Weights of a small GPT-style language model, trained from scratch on English Wikipedia.
Architecture: LayerNorm before each block, learned positions, biases, tied embeddings, normalized queries and keys.
MLP neurons of a small language model. Each row is named by its layer, matrix (gate and up: input weights; down: output weights) and neuron, and shows model dimensions 112-239. Each number is 128 + 24 x the weight over its row's rms, rounded and kept within 0 to 255. A neuron's up and down rows have the sign that makes its largest values positive.
After each neuron's rows, "fires in" lists the words (lower case) most often at its 100 highest values on Wikipedia text that the model never trained on.

L6.gate972 [120 128 159 130 103 111 106 125 135 132 157 144  99 133 147 108  94 115 139 150 128 148 132 154 147 137 137 103 139 131 126 130 140 106 151 135 117 112 130 109 149 108  83 178 126 134 161 146 128 136 172 120  78 154 111 138 129 115 153 130 156 111 134 174 102 120 133 141 110  60 143  75 150 115 142 167 140 123 133 104 159 123 130 131 146 121  98 166  75 124 132 156 143 125 133 115 159 144 157 123 107 143 180  96 139 139 121 118 172  91 144 102 142 116 147  99 120 152 130 156 123 132 158 131 163 161 127  89]
L6.up972 [165 153  80 145 105 151 150 107 122 143 119 109 162 125 122 117 149 127 104 161 110 120 149 146  97  66 149 137  82 122 101 161 137 126 120 112 115 145  94 142  85 109 127 146 141 135 123  98  99 123  96  93 145 160 121 128  92 129 176 107 100 129 110 127 123 107 157 149 105 147 106 115 136 120 159 114 145  95 122 138 138 127 141 108 162 146 115 130 133 129 106 170 154 129 136 111 144 189 131 127 164 133 195 152 157 161 119 120 133 132 107 129 153  84 164 111 115 182 150  70 103 106 113 115 102 109 140 133]
L6.down972 [157 162 114  58 157  92 110 148 112 105 108 140 181 129 107 151  88 129 127 110 123 152 160 115 143 160 120 122  61 136  92 152 109  98 143 124 105 138 168 126 111 108 119 101 151 108 203 131  97 138 147 126  95 118 118 169 108 131 142 122 111 120 127 121 140 145 131 119 110 157  98 142 150 130  86 125 122 110 132 110 187 135 133 100  87  97 116  88 104 149 145 125  96 113 115 147 103 175 108 167 122 141  90 102 126 134 135 131 107 107 128  99  79  89 107 134 112 108 113 139  93 109 115 139 122 115 133 143]
fires in: "of", "a", "million", "000", "an"

L4.gate43 [130  89 127 143 113 138 121 124 109  84 138 157 143 142 136 124  94 145 174 172 117 157 144 112  75 111 124 140 111 135 153 179 153 136 129 149 110  91 117 115  98 109  80 120 144 105 127 163 155 115 153 180 143 135 137  69 112 159 100 140 183  92 129  99 124 143 151 140 108 103 153 160 154 101  97 147 113 105 174 142  99 123 125  80 163 107 131 114 114 161  67  93 139 108 155 144 133  96  92 114 106 150 105 143 152  97 134 101  87 137 123 157 129 103 152 115 120 132 146 193 121 119 175 136 127 109 152 129]
L4.up43 [146  73 134 106 126 123 111  92  94  72 103 117 165 130 126 123 148 110 130 169 122 117 130 145 109  85 112 165 110 121 120 145 114  81 138 131 170 127 154 130 130 136 132 132  89 120 148 128 135 154 113 133  95 117 203 148 136 155 135 133  96 126  82 137 115 146 160 136 106 127 137 135  74 114  98 131 129 150 127 115 136 148 104 149 163 105 112 118 126 158  88 115 176 117 160 154 140 144 156 101 108  92 159 134 157 138 153 141 127 164 151 101 129  91 151 130 121 105 122 147 168  91 168 120 104  88 124 128]
L4.down43 [112 132 103 130 126 104 162 157 146 126  85 110  96 124 117 127 115 147  94 127 102 157 116 149 144 125 118 142 137 154 138 115 129 122 131 118  58 153 119 187 110 106 124 126 124 120 127 132  97 128 107 137 136 114  75  84 132 130 110 100 128 156 123 145 133 125  93 125 151 128 121 136 127 139 147 116 155 111 136 165 154 154 141 151  94 116 157 143 151  83 119 119 148 159 141 166 118  95  96 149 153 183 167 149 104 124  91 116 143 158 161 147 139  98 105 115 144 122 121 201 104 120 110 156 107 136 137 168]
fires in: "the", "a"

L4.gate339 [ 94 106 125 120 179 180 116 146 122 122 121 113 141 144 126 146 150 128  93 155 132 152 124 118 153 122 159 116 178 141 134 154  97  94 121 155 155 161 143  97 115 119 154 145 121  90 145 136 159 187 150 138 116 155 140 143 129 184  70 144 127 109 143 124 113 113 140 146 119 143  96 129 115 142 117 109 141 140  91 108 143 187 147  96 127 133 105 119 147 142 133 134 112 116 127 161 120  85 146 137 130 131 124 129 128 157 105 152 122 103 127 120 106 130  86 107 176 143 158 179 122 157 126  69 190 137  92 168]
L4.up339 [158 111  84 141 149 117 149 117 121 109 157 150 129 119 142 144 124 151 115 118 129 154 158 146 143 110 134  71 153 106 137 114 151 124 120  91 118 147 111 125  86 122 138 193 148 114 145 127 119 144  84 126 110 142 119 118 142 110 138 133 118 117 141 143 102  92 105 129 115 177  66 124 114 119 137 111 155 133 134 104 141  86  94 112 127 165  97 150 117 137 105 127 121 141 152 177 114 154 120 176 126 156 169 142 134 178 105 106 147 142 127 114 137 137 146 124 144 142 107 111 130 138 100 102 124 168 143  65]
L4.down339 [171 109 132 136  99 138 132  94 150 166 123  94 132 165  67  91 149 146 144 121 133 118 145 155 109 102 127 157  98 109 118 112 134 169 106 172 115 129  99 112 150 152 109 124 106 149 122 101 120 112 157 129 127 137 101 137 142  96 138 148 149  99  97 175  89 119  99 150 160  98 111 118 125 161 107 151 105 151 124 143 133 161 184 138 123 115 182 117 164 132 142 100 145 146 106 126 123 134 129 134 126 120 138 135 159 147 120 169 154 136 170 161 150 120 152 128  97 164 133 100  73 116 159 121 122 136 123 114]
fires in: "of", "on"

L6.gate982 [ 97 118 129  89 104 107 146  97  99 140 131 123 121 120 134 124 116 149 161 141 133 137 127 107 120 121  75 145 181 118 129 148  90 132 141 120 103 104 166 111  82 131 129 104 142 120  97 149 129 156 137 121 100 134 130  62 142 172 122 113 107 112 134 134 152 160 153 167 117 186  67 145 162 118 133  87 145 110 146  66 156 132 156 119 128 159 134  65 167 132 125 143 135 121 126  97 120 137  83 144 134 106 125  87 122  97 174 134 153 114 108 127 170 132 121 129 128 150 143 152 142 110 118 104 123 133 172 157]
L6.up982 [101 129 108 142 149 139 148 166  63  94 174 145 126 168 173 141  93 103 135 110 131 100 107 109 119 138 135 139 111 125 131 140 107 123 120 145 163 189 126 109  84 154 120 108 139 100 107 137 148 159 122  99 127 110 136 123 132 156 147 119  83 103 145 132 156 166 136 101 129 152 106 104 153 144 105 122 122  81 150  95 110 104 138 137 161 144 154  94 115 116 146 151  87  93 157 159  97 137 116 131 114 172 142 138 150 135  99 157 166 101  92 141 136 160  95 112 143 160 134 129 132 126 124 128 100 165 113 122]
L6.down982 [145 108  99 127 101 146 124  95 150 154 115 102 109 138  98 134 141 102 138 118 108 169 167 167 107  97  88 133 143 121 125 121 130 137 138 124 103 116 128 152 145 144 127 157  98 109 148 145 145 108 119 111 138 112 128 161 112 142 155 104 126 149 173  86 134  86 125 147 122 164 128 125 129 122 137 120 117 129 144 170 159 180 109 160 127  97 162 134 130 106 172 154 118 119 135 140 135 127 135 137 171 115 107 138 142 123 103 141 124 127 129 147 116 133 109  93 108 110 115 150  98 104  68 137 193 117 153 104]
fires in: "of", "in", "from", "across"

L4.gate551 [145  74  64 156 120 146  78 109 154 119 126 160 133 112 136 135 111 114 153 128 103 164 160 127 117 127 102 145 175 105 174 153 140 156 122 139 121 125 120 100 156 132 127 119 123  71 113 199 154 103 141 133 110 117 139 156  71 170 141 120 132  60 120 139 127 133 116 133 109 158 163 134 139 134 133 149 130 113 121 109 130 138 168  97 139 103 123 122 170 119 147 116 141 123 109 154 137 125 128 112 163 114 129  80 117 153 152 113 114 152 174 121 132  72 118 147 118 167 146 170 137 125 138 152 125 135  99 119]
L4.up551 [111 150 104 137 118 153 112 130 128 180 104 108 118  94 138 111 133 120 102 148 111 144 137 123 136 111  95 133 114 140 129 133 139 119 158 112 134 122 119 112 109 146 101 154 112 141 119 171  91 133 146 124  93 122 165 125 134 154 155 118 158  98 104 112 136 127 100 116 102 145 160 143 114 102 115 146 131 128 139 170 127 145  53 143 137 105 113 115 130 127  99 160 137 158  96 157 137 143 135 156 161  96 141 129 143  77 128  98  92 114 127 179 140 106 149 183 129 118 139  96  98 130 111 110 134  98 124 162]
L4.down551 [120 103 128  80 141 150 100 109 114 122 146 135 119 135 116 152 170 125 132 135 137 156 142 141 168 114 122 145  94 115 132 128  84  93 155 142  99 155  88 153 132 163 132  97 140 163 141 140 144 151 137 155 118 149 111 126 114 111 149 112 162  95 128 179  61 124 147 133 136  87 122 184 105 125 137 131 112 109 165  95 102  89 177 113 123  89 108 130 133 167 157 121 123 152 121 158 128 117 100  91  88  89 129 133 167  92 119 102 141 139 138  91 132 148 110  97 162 131 143 134 141 170 125 163 135 185 106 127]
fires in: "the"

L4.gate764 [126 148 136 139 147 143 108 102 139 129 102  90 107 114 134 116 152 117 147 134 123 146 152  90 132 118 147 121 135 125  88  82  80 150 111 140 124 161 116 113 155 173 136 101 149 164 129 149 152 120 145 126 116 108 143  80  86 121 185 193 171 128 141 144 126 124 107 140 137 102 125 157  91 148 123 133 133 145 138 113 144 164 108 148 133 107 178 104 137 136 122 120 140 147 132 108 135 118  98 118 112 168 145  92 107 132  71 122 100 150 176 136 134 105  72  95 106 152 127 106 141 102 137 109 146  95 161 121]
L4.up764 [149 167  63 125 128  91 122 157 143 125 111 106 124 154 137 155 133 155 174 158 108  80 122  99 154 161 120 114 157 135 106 150 136 128 118 140 127 118 163 134 142 176 138  99  99 129 131 126 143 105  95  91 139 154 128 151 117 116  94 139  91 147 129 136 130 168 119 122 170 116 145 143 120 131 125  71 128 166 126 126  77  89 129 114 141 144 113 143 127 137 152 114 154  85 129 134 142  95 140  97  98 125 137 177 117  99 114  75 102 146  97 139 155 107 140  78 156 170 112 156 112 124 119 133 147 120 173 186]
L4.down764 [133 120  87  80 137 126 144 153 125 141 154  95 120 120 132 102 124 133 158 144 155 125 132 125 139 130 133 158 147 144  53 103 180 154 142 120  99 151 177  86 177 127  95 116 160  59 149 135 132 128 158 135 178 134  99 152 109 136 107 166  81 106 127 151 121 136  82 112 148 145  97 140 183 154 126 152 119  86 105 133 112 164 131 121 124 124 151 120  97 156 131 168 147 134 187 152 105 100 145 130 134 136 127 122 107 145  97  78 146 165  82 146 143  87  89 120 111 142 129 133 108 122 144 128 132  75 161  96]
fires in: "be", "have", "began", "place", "continue"

L6.gate159 [108 123 137  86 105 155 137 140 137 153  91 141 117 101 128 128 153 120 164 159 110 154 140  95 141 121  71 111 115 135 138  89 165 152 145 154 143 102 115 124 122 120 123 160 146 119 106 133 118 121 168 101 141 144 154 102 143 122 135 131 173  95 166 132  87 139 120 115 142 143  90 135 105 109 117 127 135 136 153 113 120 117 134 139 130 161 139  84 140  93 141 155 123 129 134 120  95 109 110  98 150 125 127 136 125 175 121 137 148  99 138 115 142 111 152 160 138 132 187 109 107 161 111 121 173 188 127 148]
L6.up159 [143 110 111 147 113 130 105  96  91 172 108  96 128 134 137 127 133 122 105 122 123 129  99 138 151 117 128 137 151 140 110 155 153 126 132  78 134 150 175 106 129 114 129 185 171 135 140 109 119 143 144 123 118 110 127 148 139  84 153 154 123 143 107  85 123 124  77 113 120 119 125 127 136 100  91 123 175  77 123  89 139  90 177 143 170 159 135 121  91 155 107 114 101 126 124 127  79 171 151 143 108 125 108 144 118 126  86 143 149 135 121 137 155 150 117 153 145 138 152 115 135 135 106 121 153 143  96 134]
L6.down159 [109 172 154 121 138 125 119 123 110  82 104 102 134 111 118 104 127 141 104 133 127  97 125 102 124 130 164 170 117 113  94 142 102 109 128 137 112 127 138 126 128 145 160  99 133  98 150  80 165 145 135 154 125 120 153 144 118 110 129 117 126 146 142 155 181 141 116 161 122 119 104 159 116 110  91 128 111 156 123 122  93 156 146 146  70 109  91 154 131 112 147 170 108 104 110 139 138 162 122 114 135 130 127 106 158  93 139 147 105 181 144 136 127 107 133 154 101 148 124 117 142  85 166 157 152 121  93 134]
fires in: "of", "to"

L6.gate256 [149 108  88  88 128 140 140 105 162 151 132 133  88  92 139 170  91  90 100 168 126 113 143 129 156 118  74 130  99 120 178 132 126 124 115 106 145  94 142 117 127 123  88 155 118 152 168 170 130 134 139 115 119 121  84  97 135 163 133 165 111 121 123 103 118 101 107 168 161 127 100 151 169 112 134 137  96 118 104  93 113 122 115 137 161 107 177 166 137  74 132 110  96 138 157 131 109 123 124 151 162  98 156 169 164 113 125 128  64 170 114 164 160 131 115 141  93 140 138 158 116 151  96 145 111 143  77 121]
L6.up256 [ 97 149 127 107 129 132 156  91 168 176  98 112 103  88 122 158 141  88 137 112 106 124 145 129  99 126  78 161 130 107 121 162 117 150 139 124 140  79 111  88 141  79  90 169 126 176 164 149 151 136 144 116  68 135  64  96 135 142 149 152 118 104 124  51 143 108 113 161 139 121  78 149 155 104 112 128 102 138 143 118  83 117 102 120 145 128 140 126 104 140 114 114  84 113 160 126  97 160 106 163 121 103 133 161 148 133 105 149  91 169 116 192 137 130 133 138 150 150 135 128 127 143 127 156 106 132 123 147]
L6.down256 [143 147 156 124 156 136 164 154 131 123  93 113 108 139 143 120 136 135 156 105 135 113 174 144 143 125 176 150 107 132 136  79  98 132 153  88  98 132 186 165 141 167  90 117 152 118 120 160 164 113 136 112 134 104 144 139 111 120 129 111 103 129 100 146 151 108  80 113 129  94 114 158  81 130 128 132 144  93 132 134 171 124  73 128 117  88 146 128  84  99 116 113 124 134 113 116 137 143  92 142 130 123 114 105 145 153 116 111  87 150 113  85  78 125 165 134 124 103  89 185 141 151 126 112 142 156 106 143]
fires in: "to", "s", "into", "of"